python train.py --n_layer=14 --n_head=4 --norm_place="pre" --qk_norm=false --attn_scale=0.102 --bias="none" --tie_embeddings=true --init_std_up=0.0386 --lr=0.0107 --lr_head=0.00507 --doc_mask=false
MLP neurons of a small language model. Each row is named by its layer, matrix (gate and up: input weights) and neuron, and shows model dimensions 32-127. Each number is 200 + 40 x the weight over its row's rms, rounded and kept within 0 to 999. A neuron's up and down rows have the sign that makes its largest values positive.
After each neuron's rows, "fires in" lists the words (lower case) most often at its 100 highest values on Wikipedia text that the model never trained on.

L3.gate499,244,182,173,126,210,155,171,172,182,188,213,186,201,199,233,214,98,181,186,168,202,249,160,234,142,200,227,151,196,192,186,227,171,191,184,260,197,138,195,204,187,114,142,201,104,242,204,246,201,183,182,211,221,205,207,254,187,115,112,222,147,232,224,130,146,223,203,219,202,258,154,182,142,189,232,261,152,235,142,203,245,167,153,198,125,282,210,251,158,211,191,262,93,233,229,221
L3.up499,237,215,148,168,208,187,186,174,136,162,210,183,188,188,266,180,130,212,248,149,188,275,131,211,161,133,310,184,235,220,222,246,161,193,170,166,166,228,232,157,210,116,139,246,167,262,173,207,126,179,240,193,175,259,205,226,153,95,128,230,229,230,219,168,178,172,142,181,214,189,194,232,154,243,209,236,198,158,163,231,262,192,161,210,171,228,222,282,198,172,180,235,159,244,161,198
fires in: "this", "that"

L7.gate619,176,127,189,245,144,180,160,211,138,239,171,253,194,162,200,196,175,204,181,233,262,182,159,147,183,155,198,199,171,235,159,189,167,223,202,188,182,268,205,149,181,249,251,182,162,193,202,99,256,158,182,237,217,287,155,202,195,162,147,242,150,172,180,125,258,200,252,167,199,180,211,213,164,151,179,218,238,238,247,206,132,184,183,207,197,245,221,210,146,193,181,147,190,178,204,207
L7.up619,267,175,180,160,228,147,221,215,161,183,187,201,170,235,274,283,233,229,178,191,185,233,213,212,171,167,221,207,133,177,221,132,213,143,241,181,177,169,125,221,194,196,153,180,230,204,258,216,215,127,223,188,236,233,202,246,229,205,191,246,266,220,284,196,244,164,273,253,169,225,237,213,261,181,137,154,255,182,333,148,192,161,236,208,185,201,162,237,230,250,145,171,191,199,254,223
fires in: "is", "according", "also", "not", "one"

L4.gate553,212,219,223,284,265,146,201,173,238,192,165,203,181,117,187,237,141,185,250,254,188,191,210,277,195,202,180,210,207,230,190,249,266,164,185,190,197,185,254,200,215,224,201,148,134,162,154,198,262,173,196,246,181,193,189,194,216,233,221,255,263,191,194,248,270,164,203,212,245,186,186,203,184,219,237,197,236,170,157,161,166,191,294,161,138,245,187,187,149,111,196,192,203,126,198,114
L4.up553,164,209,215,229,241,261,163,216,220,191,169,166,215,167,230,203,182,203,213,217,223,244,156,186,187,230,173,219,251,189,232,216,181,231,208,295,199,202,189,193,234,226,144,153,178,106,180,207,202,181,112,234,190,180,136,240,157,215,195,265,289,231,200,287,253,118,252,174,189,230,231,145,171,194,147,205,194,154,151,119,221,191,284,195,155,200,165,209,187,200,191,194,254,93,236,193
fires in: "this", "international", "that", "rahmatullah", "s", "national"

L3.gate718,184,210,240,208,268,184,267,166,196,234,217,163,241,199,162,188,201,193,271,145,199,217,248,200,235,155,202,169,158,226,180,186,219,144,157,226,203,240,156,192,245,160,197,195,174,170,220,158,169,220,219,211,224,228,166,156,116,158,216,288,215,282,231,160,190,151,182,175,220,206,183,221,199,153,143,171,189,174,211,254,219,237,285,279,203,234,291,206,248,218,131,117,273,246,234,197
L3.up718,153,243,155,252,241,292,281,277,284,261,129,265,193,161,201,219,221,167,214,196,214,209,257,196,203,177,210,153,247,238,169,155,215,302,267,176,166,222,239,212,267,148,215,216,190,225,181,196,217,181,173,208,170,171,154,127,191,240,212,145,280,224,155,142,157,164,172,153,146,156,232,211,175,162,169,197,234,177,232,202,273,224,209,182,259,204,230,193,171,229,148,191,215,162,205,237
fires in: "being", "which", "other", "one", "even"

L7.gate670,190,248,252,239,303,225,295,272,137,205,167,180,285,253,183,196,173,121,171,211,188,169,220,191,140,154,174,175,251,155,180,267,189,154,232,192,261,200,199,172,184,215,241,158,121,186,221,135,225,191,168,169,198,185,200,154,204,206,224,200,265,166,234,237,246,248,232,241,158,245,185,217,178,206,242,210,242,269,278,174,182,164,230,196,116,188,169,172,127,183,234,218,90,173,225,159
L7.up670,206,156,106,311,152,208,207,204,140,239,142,228,226,193,238,240,175,149,260,171,279,259,217,286,163,188,198,179,208,178,209,187,125,203,161,214,145,202,234,177,212,238,219,204,183,273,152,196,223,199,172,306,167,189,152,209,229,189,156,217,289,228,176,215,213,181,216,246,180,223,165,165,180,265,224,218,260,222,229,181,204,122,280,192,193,172,213,213,186,194,185,224,201,163,196,149
fires in: "in", "at"

L2.gate497,234,172,182,215,185,152,283,187,152,185,237,225,204,217,181,134,165,193,209,270,202,192,245,197,273,229,226,121,166,266,225,182,110,90,187,263,193,257,164,202,189,196,198,195,158,229,231,283,217,283,206,231,168,167,201,229,210,264,176,166,184,215,145,159,236,199,191,253,202,178,221,185,323,257,241,240,221,205,207,143,188,198,200,219,180,168,229,186,226,278,159,257,151,150,224,211
L2.up497,222,187,209,194,216,192,178,209,216,181,109,158,248,219,186,144,169,258,147,259,201,215,179,167,190,200,169,211,227,216,144,169,157,179,199,315,182,157,177,205,162,185,196,236,176,257,221,244,191,201,225,190,312,251,208,92,192,226,194,170,156,155,216,235,230,130,227,252,216,208,186,204,241,246,279,197,293,195,254,191,305,253,104,232,240,173,185,109,175,261,135,266,114,185,268,250
fires in: "children", "had", "have", "parents", "men"

L4.gate845,172,184,268,181,198,192,216,153,213,199,220,249,195,183,274,178,218,113,255,248,167,243,193,234,193,207,123,156,147,99,188,108,221,168,284,229,242,203,197,161,224,202,251,241,218,166,171,181,189,97,213,227,183,201,271,237,185,200,204,230,140,235,285,169,214,231,226,170,291,94,219,204,229,231,113,274,231,214,265,212,255,204,215,165,225,194,323,180,116,175,277,203,202,183,183,246
L4.up845,261,223,207,212,201,158,240,169,177,133,209,205,223,169,205,165,249,109,229,242,212,207,167,166,158,190,174,168,148,194,227,200,269,114,229,207,178,184,169,209,245,153,211,197,180,218,192,158,260,181,188,216,214,180,277,200,183,217,178,255,144,149,174,225,170,195,221,217,291,197,270,155,219,207,169,178,159,200,198,164,198,257,112,187,198,213,198,258,183,185,203,152,233,164,244,249
fires in: "the", "in", "that", "senior"

L3.gate687,230,190,219,219,254,189,172,186,190,205,187,238,236,161,187,149,174,193,292,215,167,169,219,192,192,247,258,148,213,264,147,248,214,215,224,142,214,234,203,255,266,219,120,195,173,221,164,210,219,220,221,194,130,177,244,142,138,201,146,235,163,164,175,224,228,200,220,211,183,174,163,225,182,259,213,217,267,150,149,180,190,186,198,204,154,259,212,242,179,241,215,299,218,223,127,284
L3.up687,176,217,233,216,256,188,158,207,185,251,166,177,250,174,223,162,204,176,252,203,166,236,222,152,224,253,212,116,231,311,156,200,133,230,194,115,221,197,213,225,249,215,150,219,225,249,199,180,168,189,227,235,96,196,296,157,188,275,184,184,221,160,192,174,229,238,171,200,159,213,172,226,142,289,269,246,282,141,114,236,206,211,165,158,169,234,197,216,193,185,196,288,223,199,184,230
fires in: "500", "400", "300", "200", "900", "100"

L2.gate839,104,236,214,164,215,281,291,219,183,125,145,170,272,273,287,230,212,108,200,210,219,212,191,188,214,178,205,200,168,173,194,185,136,237,195,252,132,228,224,225,267,218,191,188,156,194,196,201,149,236,247,257,181,237,254,164,185,216,236,156,142,163,212,144,137,206,163,142,180,214,219,161,234,221,200,216,163,129,175,252,262,180,182,205,197,169,282,194,269,163,71,187,189,180,154,175
L2.up839,171,248,183,187,185,221,261,277,189,184,228,172,237,266,323,205,263,165,260,221,181,224,253,156,213,167,244,217,152,196,236,193,189,217,244,215,176,246,247,188,234,227,225,234,205,220,181,143,185,178,208,223,187,188,219,208,223,234,183,166,190,149,147,177,165,205,132,143,159,173,174,195,200,214,157,250,168,163,189,263,200,205,181,208,174,156,260,237,237,197,95,210,205,159,165,247
fires in: "and"

L5.gate370,250,211,198,221,220,276,172,251,249,140,262,102,206,161,230,212,213,150,196,249,238,268,213,212,183,251,171,107,229,191,195,174,208,130,191,174,203,209,201,163,278,160,176,219,190,226,166,216,172,201,214,176,218,145,199,192,201,116,228,265,133,256,256,230,135,229,243,258,243,194,315,136,186,148,226,287,169,134,197,249,266,121,242,220,263,175,187,243,210,146,259,198,125,200,160,273
L5.up370,196,193,218,178,262,251,207,198,149,202,189,207,202,135,274,179,109,248,210,238,222,259,230,216,128,207,139,174,205,156,177,208,196,163,212,135,221,225,185,149,246,125,227,218,173,223,131,163,201,211,210,227,191,275,181,230,176,166,223,186,197,263,279,201,245,190,210,241,247,187,256,215,162,239,131,159,184,181,237,177,241,219,151,223,206,228,219,129,183,169,299,176,160,195,238,248
fires in: "in", "that"

L4.gate402,178,231,171,133,198,219,218,157,170,205,212,262,187,212,225,225,260,219,259,193,212,175,242,173,158,228,200,131,175,191,210,133,163,233,236,305,195,191,189,185,212,203,175,140,198,214,250,270,226,208,221,177,76,183,156,213,174,192,284,172,218,169,210,134,185,135,219,129,225,189,173,162,198,251,209,142,213,198,198,201,252,264,146,171,222,173,235,133,251,242,158,194,147,248,202,175
L4.up402,204,193,216,203,231,210,232,182,171,203,198,189,188,248,178,205,242,222,209,230,171,168,251,135,168,249,209,165,173,210,211,155,101,184,208,283,184,227,233,216,273,224,164,199,255,202,272,218,196,180,236,138,135,163,195,189,184,219,191,201,197,116,147,183,226,162,252,196,165,147,205,249,216,229,267,172,150,226,189,203,252,238,191,177,185,228,245,173,194,235,159,225,161,177,246,161
fires in: "has", "had", "have"

L5.gate658,167,211,231,138,193,299,188,135,163,246,216,239,162,237,188,227,209,234,171,133,131,203,238,208,192,185,252,162,285,191,145,199,93,155,169,173,189,183,130,210,253,207,201,231,162,240,285,229,229,256,199,219,236,179,174,158,134,233,242,226,245,225,242,230,160,187,142,245,295,246,221,248,129,168,155,249,221,222,180,132,216,224,163,203,231,201,207,294,215,162,192,209,187,278,289,227
L5.up658,154,294,217,185,117,280,200,205,222,219,191,151,138,203,212,228,239,200,241,270,142,172,224,202,155,244,148,197,314,226,110,207,137,201,184,203,157,245,218,181,183,166,232,206,231,170,172,174,224,196,164,264,184,231,173,220,222,209,219,178,201,209,232,206,186,222,172,104,149,232,158,137,276,181,194,207,194,165,229,166,213,160,185,275,180,239,194,164,164,162,187,203,171,184,214,181
fires in: "he", "who", "she", "which"

L5.gate807,214,250,178,236,166,277,229,177,175,161,201,165,230,250,182,219,265,188,101,244,208,154,181,143,203,223,191,227,190,240,186,181,138,233,220,162,194,226,213,139,168,227,226,177,150,191,226,181,172,116,205,185,222,167,162,202,219,195,228,151,179,186,223,191,198,87,212,225,191,227,227,183,207,168,263,157,183,145,136,137,258,166,181,165,194,149,172,135,254,199,236,247,182,233,276,181
L5.up807,195,230,175,256,174,255,225,177,187,115,258,238,180,282,188,222,112,276,136,141,179,228,173,185,227,214,164,176,216,178,275,148,177,239,199,134,222,146,193,279,286,219,244,195,239,151,218,97,253,172,219,194,219,197,127,192,253,244,178,169,147,160,221,166,146,151,246,176,144,259,234,201,179,188,229,176,203,228,210,203,228,208,221,193,169,265,191,184,180,165,201,174,193,220,294,200
fires in: "have", "has", "president", "i", "he", "is"

L6.gate267,161,201,161,224,219,192,221,188,194,272,183,169,203,139,179,247,249,176,126,211,155,155,221,236,228,188,248,235,221,219,194,148,180,198,252,188,229,203,190,158,242,250,160,240,225,190,281,206,209,172,191,123,234,163,159,168,227,194,283,179,247,210,142,205,190,161,183,237,194,292,237,142,211,178,158,208,258,205,204,164,275,190,259,156,163,224,222,254,236,244,231,233,195,161,183,196
L6.up267,242,236,155,162,206,214,234,136,204,199,162,202,159,222,175,190,237,215,127,188,209,180,158,232,211,224,185,213,174,102,218,187,135,274,224,143,143,145,197,142,219,185,263,210,157,235,249,148,219,273,209,243,193,230,164,239,185,194,167,183,213,218,204,191,213,222,147,216,188,194,173,243,224,180,223,214,262,158,140,158,184,164,134,214,105,153,183,224,172,208,194,104,134,235,277,245
fires in: "has", "had", "have"

L3.gate885,203,214,292,238,174,256,211,113,179,205,185,167,173,187,207,256,174,116,164,160,198,300,165,198,183,250,173,242,289,168,189,217,166,108,190,265,138,191,234,161,211,171,213,197,222,174,219,239,172,143,220,205,174,197,212,183,223,172,244,142,230,247,232,294,182,254,198,195,208,200,208,114,287,203,220,114,210,176,201,216,224,201,211,188,221,267,71,209,166,208,185,181,141,159,235,237
L3.up885,202,149,181,264,176,253,259,163,145,206,219,219,205,128,229,248,211,159,201,235,163,192,135,227,145,204,182,174,196,213,190,237,157,193,210,187,130,177,266,188,214,170,133,239,175,148,126,239,114,221,163,240,150,180,185,162,176,179,147,191,255,282,195,184,244,148,188,217,198,238,198,159,192,200,197,184,193,220,177,154,197,195,148,209,171,272,171,245,227,240,171,212,148,168,222,209
fires in: "from", "by", "between", "as", "at", "in"

L2.gate620,230,251,132,259,208,272,204,182,194,201,192,285,188,120,207,224,145,230,188,171,201,228,226,208,253,219,234,205,287,243,219,258,158,164,165,166,240,200,227,187,168,174,194,207,192,177,205,209,140,210,264,199,223,191,226,239,197,226,119,108,168,224,207,156,228,190,205,212,221,183,204,204,253,177,230,112,215,247,140,168,220,255,209,214,110,151,275,218,239,224,284,214,226,211,170,209
L2.up620,297,218,143,181,170,269,213,222,213,234,286,235,144,218,200,238,165,189,209,154,167,207,219,164,278,238,258,279,321,270,195,146,172,184,154,228,247,252,206,233,167,176,194,236,201,232,187,229,182,206,238,264,166,264,186,140,195,217,171,94,207,258,226,133,235,176,217,254,188,212,189,190,261,223,167,99,160,163,137,193,207,211,180,156,189,185,239,131,261,199,251,295,209,220,155,174
fires in: "election", "season", "league", "party", "line"

L2.gate595,223,244,195,228,128,147,238,149,296,236,246,218,185,203,154,141,208,209,176,186,249,147,211,199,203,186,220,212,225,183,162,235,241,235,190,195,221,235,173,124,222,222,181,177,141,243,139,207,184,184,250,219,270,158,181,246,205,181,330,187,236,220,225,186,219,321,264,237,238,211,228,92,193,235,228,249,264,269,272,254,201,174,311,201,178,240,210,237,170,189,243,177,185,134,198,233
L2.up595,227,257,212,228,137,147,214,123,231,201,286,253,208,152,155,152,165,185,216,205,253,180,224,203,255,247,233,179,274,212,181,278,175,225,198,169,162,260,163,147,258,196,177,181,178,152,143,242,224,201,183,236,155,148,237,263,219,162,235,211,231,212,196,202,199,274,242,330,237,206,238,148,221,253,171,198,181,271,238,209,123,171,228,202,221,270,182,279,174,234,225,214,198,244,207,251
fires in: "since", "until", "died", "because", "preceded", "succeeded"

L2.gate116,187,222,149,297,209,191,233,181,212,187,207,193,206,190,191,203,156,226,236,261,170,205,180,203,233,277,213,146,162,215,138,273,206,146,246,140,194,233,247,202,177,186,208,157,165,174,217,254,234,127,135,159,200,153,232,105,159,249,226,168,219,240,217,235,203,136,203,235,261,179,220,154,242,223,268,213,242,210,188,131,220,197,186,227,161,202,154,201,198,141,178,111,189,164,192,179
L2.up116,198,188,185,333,259,191,231,167,229,181,171,248,237,217,252,218,120,232,250,251,175,167,174,247,191,246,205,160,201,174,187,234,172,165,195,158,248,197,234,181,110,195,274,212,198,140,224,176,169,220,206,177,197,176,190,125,176,261,173,159,213,242,242,244,232,169,190,274,269,201,200,213,230,211,149,205,175,224,188,154,169,199,196,196,165,172,169,253,164,169,231,188,187,208,255,219
fires in: "from", "between"

L3.gate744,236,192,195,211,274,160,179,215,193,257,201,246,143,167,144,321,247,227,173,186,214,181,199,181,194,161,202,192,173,198,175,186,198,182,193,140,237,149,171,155,148,197,249,168,158,236,182,224,203,183,134,272,190,197,201,160,158,145,224,170,184,223,141,131,245,186,169,205,152,257,236,175,204,160,139,229,229,199,223,199,187,126,161,247,310,193,174,205,199,152,188,185,136,187,210,177
L3.up744,165,183,227,139,182,119,169,203,169,210,264,221,161,126,196,228,304,125,245,246,157,191,231,298,149,257,211,175,224,174,147,123,177,206,228,227,169,244,249,202,224,271,268,232,211,189,252,268,208,206,161,264,115,234,158,189,185,193,175,168,239,129,214,211,213,187,233,160,235,183,256,261,220,104,155,247,226,156,233,151,229,180,136,250,196,215,225,169,257,152,134,301,160,228,181,141
fires in: "north", "united", "ulliott", "watershed", "guadalcanal"

L2.gate952,210,191,191,169,174,200,175,149,182,207,223,187,116,173,197,221,171,205,200,159,282,203,144,176,222,192,256,195,187,224,240,252,163,175,317,177,136,192,218,250,284,197,223,156,212,160,161,251,256,205,210,110,188,181,304,137,209,163,330,219,183,175,169,94,237,220,222,168,203,145,190,214,212,174,186,231,190,209,190,195,236,214,205,225,189,187,158,217,176,251,207,225,182,226,157,148
L2.up952,259,164,129,192,136,228,276,148,184,113,202,177,193,208,231,187,185,236,139,239,200,181,181,156,155,209,248,279,215,183,200,182,246,152,260,137,199,169,169,176,287,181,230,227,167,208,222,247,191,177,249,130,240,132,272,249,150,172,238,334,137,156,127,146,188,210,203,215,192,184,221,155,195,196,213,216,250,190,292,217,171,240,158,265,213,192,132,208,153,193,204,160,217,197,224,202
fires in: "school", "division", "linked", "consultant", "liner"

L4.gate865,190,199,269,232,169,169,204,219,300,219,214,161,185,229,212,190,177,122,87,254,216,220,236,165,203,230,188,212,227,187,217,279,240,139,168,284,223,226,132,194,197,127,181,214,147,164,126,162,182,153,201,243,162,220,109,166,186,186,152,164,242,294,147,252,223,237,192,239,133,183,170,99,178,203,124,266,150,244,221,187,220,176,224,187,199,161,228,225,209,268,152,216,176,255,140,259
L4.up865,200,228,194,149,244,198,184,185,283,208,162,233,245,179,201,208,158,161,187,222,164,216,213,195,171,198,220,192,203,152,233,301,336,194,197,199,207,273,145,209,214,195,163,214,162,207,144,226,257,153,204,243,202,196,219,249,148,191,151,137,183,305,171,174,150,264,148,205,157,244,160,190,256,207,173,256,280,210,158,274,160,208,188,190,221,254,123,151,171,144,218,213,235,195,150,219
fires in: "until", "there", "through", "under", "since", "because"

L2.gate487,257,182,188,154,154,167,186,220,211,208,252,187,239,149,184,165,177,203,217,199,274,160,108,180,207,173,197,201,190,264,205,186,192,206,177,223,281,205,265,155,248,231,249,301,182,170,225,211,157,144,172,221,133,252,221,174,241,139,166,165,232,186,192,183,155,179,191,235,163,175,169,205,198,223,251,239,183,200,236,187,229,214,152,316,198,212,201,175,213,178,103,247,137,222,151,272
L2.up487,245,185,134,182,148,182,153,239,155,171,215,223,212,137,200,144,229,253,216,182,242,170,188,174,155,220,218,131,187,253,111,254,228,180,243,185,253,258,249,148,272,157,203,266,231,209,218,204,130,149,112,217,121,150,232,116,241,186,261,208,299,232,232,192,186,171,149,251,158,179,211,279,210,150,207,192,179,140,203,149,222,162,176,183,191,265,231,221,237,203,175,240,178,154,179,250
fires in: "this", "these"

L6.gate44,193,142,226,208,257,186,207,160,157,220,118,132,212,191,215,196,230,211,246,147,233,207,155,206,172,213,177,169,208,161,175,219,265,108,247,228,172,195,150,202,173,158,219,185,188,152,213,209,220,251,149,218,210,178,242,239,246,232,310,172,172,219,228,179,249,179,191,284,145,110,136,190,152,178,265,166,173,305,205,126,158,188,168,145,236,198,230,194,134,228,117,275,256,167,295,206
L6.up44,151,137,200,321,208,220,195,269,212,184,198,190,198,206,168,218,197,200,208,245,233,184,208,253,215,218,205,263,219,204,266,200,188,186,168,205,158,201,166,133,252,254,154,217,196,136,138,193,181,207,156,139,187,154,230,224,227,196,204,182,245,206,212,215,162,214,157,223,152,179,224,142,197,248,133,149,281,234,203,170,226,220,195,192,138,136,130,160,216,250,187,183,233,119,200,126
fires in: "to", "at", "1", "ouattara", "attend", "attorney"

L2.gate791,157,192,208,166,183,156,250,210,211,185,257,218,164,257,228,219,218,146,238,223,194,269,137,252,200,222,210,161,147,190,161,194,172,105,265,134,232,201,187,217,189,191,228,175,165,190,234,200,156,264,160,187,149,267,245,237,283,197,214,214,188,234,139,215,184,175,227,251,232,214,157,128,176,221,217,184,151,152,182,173,161,222,121,207,185,205,202,172,159,183,125,224,226,185,246,275
L2.up791,174,205,193,191,164,205,176,231,175,191,147,198,189,183,213,240,178,225,179,204,232,257,169,248,143,255,217,166,170,185,156,165,194,214,243,140,217,218,189,163,158,178,208,168,161,188,186,154,191,259,196,165,140,236,234,268,239,212,186,190,137,329,150,159,182,159,268,203,226,204,203,152,166,185,154,196,150,181,195,248,205,192,137,184,248,200,227,192,97,227,120,204,281,178,269,294
fires in: "took", "next", "per", "previous", "take", "takes"

L5.gate144,242,216,277,261,228,229,195,212,187,173,272,234,239,171,155,221,223,254,248,163,209,178,164,265,250,126,199,177,166,212,169,213,201,255,183,177,140,272,228,230,244,168,212,243,187,179,191,226,222,238,281,172,193,247,181,219,195,222,200,207,222,276,179,152,213,235,120,161,248,200,175,114,152,226,194,261,180,325,221,181,238,224,203,228,279,190,232,217,183,174,148,212,140,173,156,260
L5.up144,279,227,222,212,194,248,174,197,190,219,133,242,168,224,154,83,209,256,207,194,209,257,191,248,219,170,257,167,231,202,205,230,152,111,170,189,216,230,258,309,157,146,176,209,217,159,224,192,148,243,247,206,89,241,226,171,151,135,270,190,189,214,164,193,281,225,283,175,143,182,173,176,219,221,238,216,247,223,272,241,178,262,204,200,184,236,244,193,125,220,160,209,233,272,173,200
fires in: "season", "during", "series", "and", "episode"

L3.gate342,180,256,174,220,220,107,195,289,177,249,193,274,143,108,114,222,250,168,238,176,195,273,212,174,264,245,255,162,170,146,122,188,209,223,127,219,227,190,265,221,193,234,163,221,240,214,159,189,247,191,260,152,163,153,210,185,201,210,256,87,228,157,191,236,189,132,220,142,187,203,221,222,162,179,178,147,203,213,251,250,165,199,147,156,197,168,252,213,257,244,213,259,171,155,201,215
L3.up342,134,240,143,192,199,143,208,225,194,205,234,235,133,154,96,233,265,102,284,163,174,235,279,183,226,250,130,199,171,192,189,214,237,214,185,185,217,180,178,274,222,222,120,219,227,171,194,218,227,170,235,165,153,175,212,197,238,213,261,154,220,236,175,223,153,171,200,176,215,212,174,312,206,204,195,176,177,141,185,216,152,198,162,179,220,180,213,193,222,242,199,297,168,179,224,246
fires in: "first", "served", "united", "instance", "saunders", "working"

L3.gate853,165,260,215,153,255,197,167,274,189,230,129,302,275,188,182,186,139,176,195,207,249,247,243,181,195,132,178,218,195,209,171,242,167,196,130,141,250,234,178,166,231,181,221,188,137,183,221,209,262,197,247,146,227,150,156,215,189,291,198,180,208,233,192,160,221,145,141,233,193,204,188,137,232,231,205,152,239,155,242,200,130,150,231,204,167,195,178,238,191,232,197,161,200,249,197,169
L3.up853,223,159,267,273,128,249,166,240,300,179,220,212,196,227,245,178,227,213,226,162,139,182,184,176,188,217,233,229,258,232,208,215,182,211,262,193,157,125,155,225,162,325,111,236,242,238,126,236,177,177,217,213,133,244,215,234,228,130,190,265,229,166,189,228,177,123,203,180,205,201,171,220,211,273,192,187,240,189,162,282,161,199,191,209,204,234,143,196,218,139,185,241,256,246,235,261
fires in: "30", "cup", "festival", "400", "100"

L5.gate646,247,192,217,199,193,127,218,254,207,203,177,209,143,226,252,275,233,189,206,185,164,202,241,207,241,137,279,143,178,233,212,200,148,158,162,183,168,234,236,134,258,177,234,187,245,214,185,190,263,200,226,218,201,220,244,210,209,230,126,225,189,232,244,226,105,207,229,186,131,189,190,244,153,224,222,167,222,298,167,130,183,203,184,256,282,233,155,162,131,171,172,192,201,117,202,140
L5.up646,145,166,186,167,183,207,159,233,178,204,165,237,132,217,233,267,223,213,141,173,108,146,257,258,183,178,163,189,244,149,192,237,158,168,156,165,241,238,240,113,145,156,233,185,263,231,181,188,252,223,253,208,216,288,203,213,140,202,205,247,255,228,275,146,184,176,222,158,222,188,158,181,135,184,115,178,170,224,197,191,99,193,183,312,199,230,171,283,129,247,127,202,242,185,226,121
fires in: "also", "of", "was", "had", "according", "only"

L4.gate684,199,219,194,190,211,268,213,242,210,147,184,146,156,186,275,197,223,224,137,170,169,152,235,224,205,271,287,182,191,234,208,273,121,137,237,145,206,177,188,169,189,288,154,218,238,204,259,137,103,224,196,264,137,261,249,255,294,237,160,180,158,213,162,174,242,214,263,125,225,151,200,210,265,194,145,206,265,242,230,181,189,216,198,236,209,248,272,179,162,249,145,131,190,189,276,185
L4.up684,205,254,214,267,232,184,145,263,232,175,253,241,183,166,253,223,205,183,164,201,249,271,153,260,207,148,203,126,225,183,185,178,204,250,200,202,217,196,169,135,304,186,270,254,160,248,202,172,220,266,252,249,155,188,252,214,212,272,239,177,196,271,215,183,265,239,253,187,247,209,210,148,137,194,181,295,234,238,179,191,164,195,138,237,217,232,195,162,154,218,228,216,184,178,168,228
fires in: "following", "first", "next", "final", "previous", "every"

L6.gate253,249,247,241,171,200,232,226,232,219,176,166,170,153,237,197,159,232,162,180,169,165,251,259,277,205,189,193,251,222,180,241,212,223,180,194,226,158,185,173,194,186,232,167,192,189,140,216,237,165,227,258,223,180,194,286,224,242,199,228,250,201,165,224,125,189,256,223,179,148,132,241,173,154,114,180,149,184,130,179,179,271,176,256,196,211,197,237,281,263,204,156,247,181,179,216,259
L6.up253,239,238,219,231,272,188,246,185,239,168,218,168,185,219,268,176,261,173,190,161,186,212,245,203,159,233,139,178,241,188,164,214,193,211,231,213,173,212,128,133,246,215,231,200,218,231,227,189,208,199,215,248,231,217,270,195,171,150,203,231,116,174,245,187,219,213,258,176,218,214,207,186,118,157,189,154,212,67,170,161,241,193,200,220,233,216,190,303,213,218,146,225,205,141,196,159
fires in: "and", "of"

L2.gate439,215,243,216,109,211,205,168,245,178,165,236,215,165,274,168,237,257,210,226,246,206,216,245,244,231,202,169,204,254,155,206,116,294,171,135,223,151,298,209,220,173,243,170,180,268,196,276,210,215,185,255,154,254,196,155,190,144,131,230,175,198,264,231,253,210,165,214,220,155,206,222,212,159,190,277,231,276,148,236,119,145,218,187,231,215,195,286,205,224,192,160,216,207,155,176,145
L2.up439,128,240,259,102,118,235,187,177,145,214,208,241,184,102,100,253,222,195,204,252,207,290,219,208,235,226,209,203,207,163,188,137,273,191,200,210,175,261,220,210,226,224,165,245,231,190,177,236,221,227,219,186,192,257,156,175,143,197,221,126,250,190,148,198,207,199,232,238,148,251,185,201,157,185,227,207,239,194,207,207,201,276,180,171,234,266,213,238,193,199,201,259,198,195,223,169
fires in: "united", "san"

L3.gate203,173,205,218,243,190,219,232,243,221,156,226,217,163,227,164,261,98,189,215,193,228,226,209,159,174,202,73,217,210,192,174,262,280,306,219,186,175,222,161,195,209,185,207,235,183,204,152,78,216,195,261,154,166,230,173,184,234,234,218,181,247,194,156,239,241,203,215,227,230,147,175,185,190,244,227,239,242,189,154,189,211,237,258,218,205,190,174,247,117,197,169,273,240,170,298,210
L3.up203,147,226,142,220,240,188,261,294,215,90,177,179,221,184,177,230,189,155,192,191,194,216,199,202,196,245,109,215,240,220,156,230,310,223,223,221,177,195,147,225,249,148,242,290,195,240,175,124,245,186,261,219,175,199,229,249,237,209,237,188,207,181,183,262,212,212,256,170,189,142,179,195,217,275,154,243,204,178,192,183,188,200,195,186,216,195,196,151,180,152,159,242,245,276,195,156
fires in: "there", "since", "following", "although", "though", "location"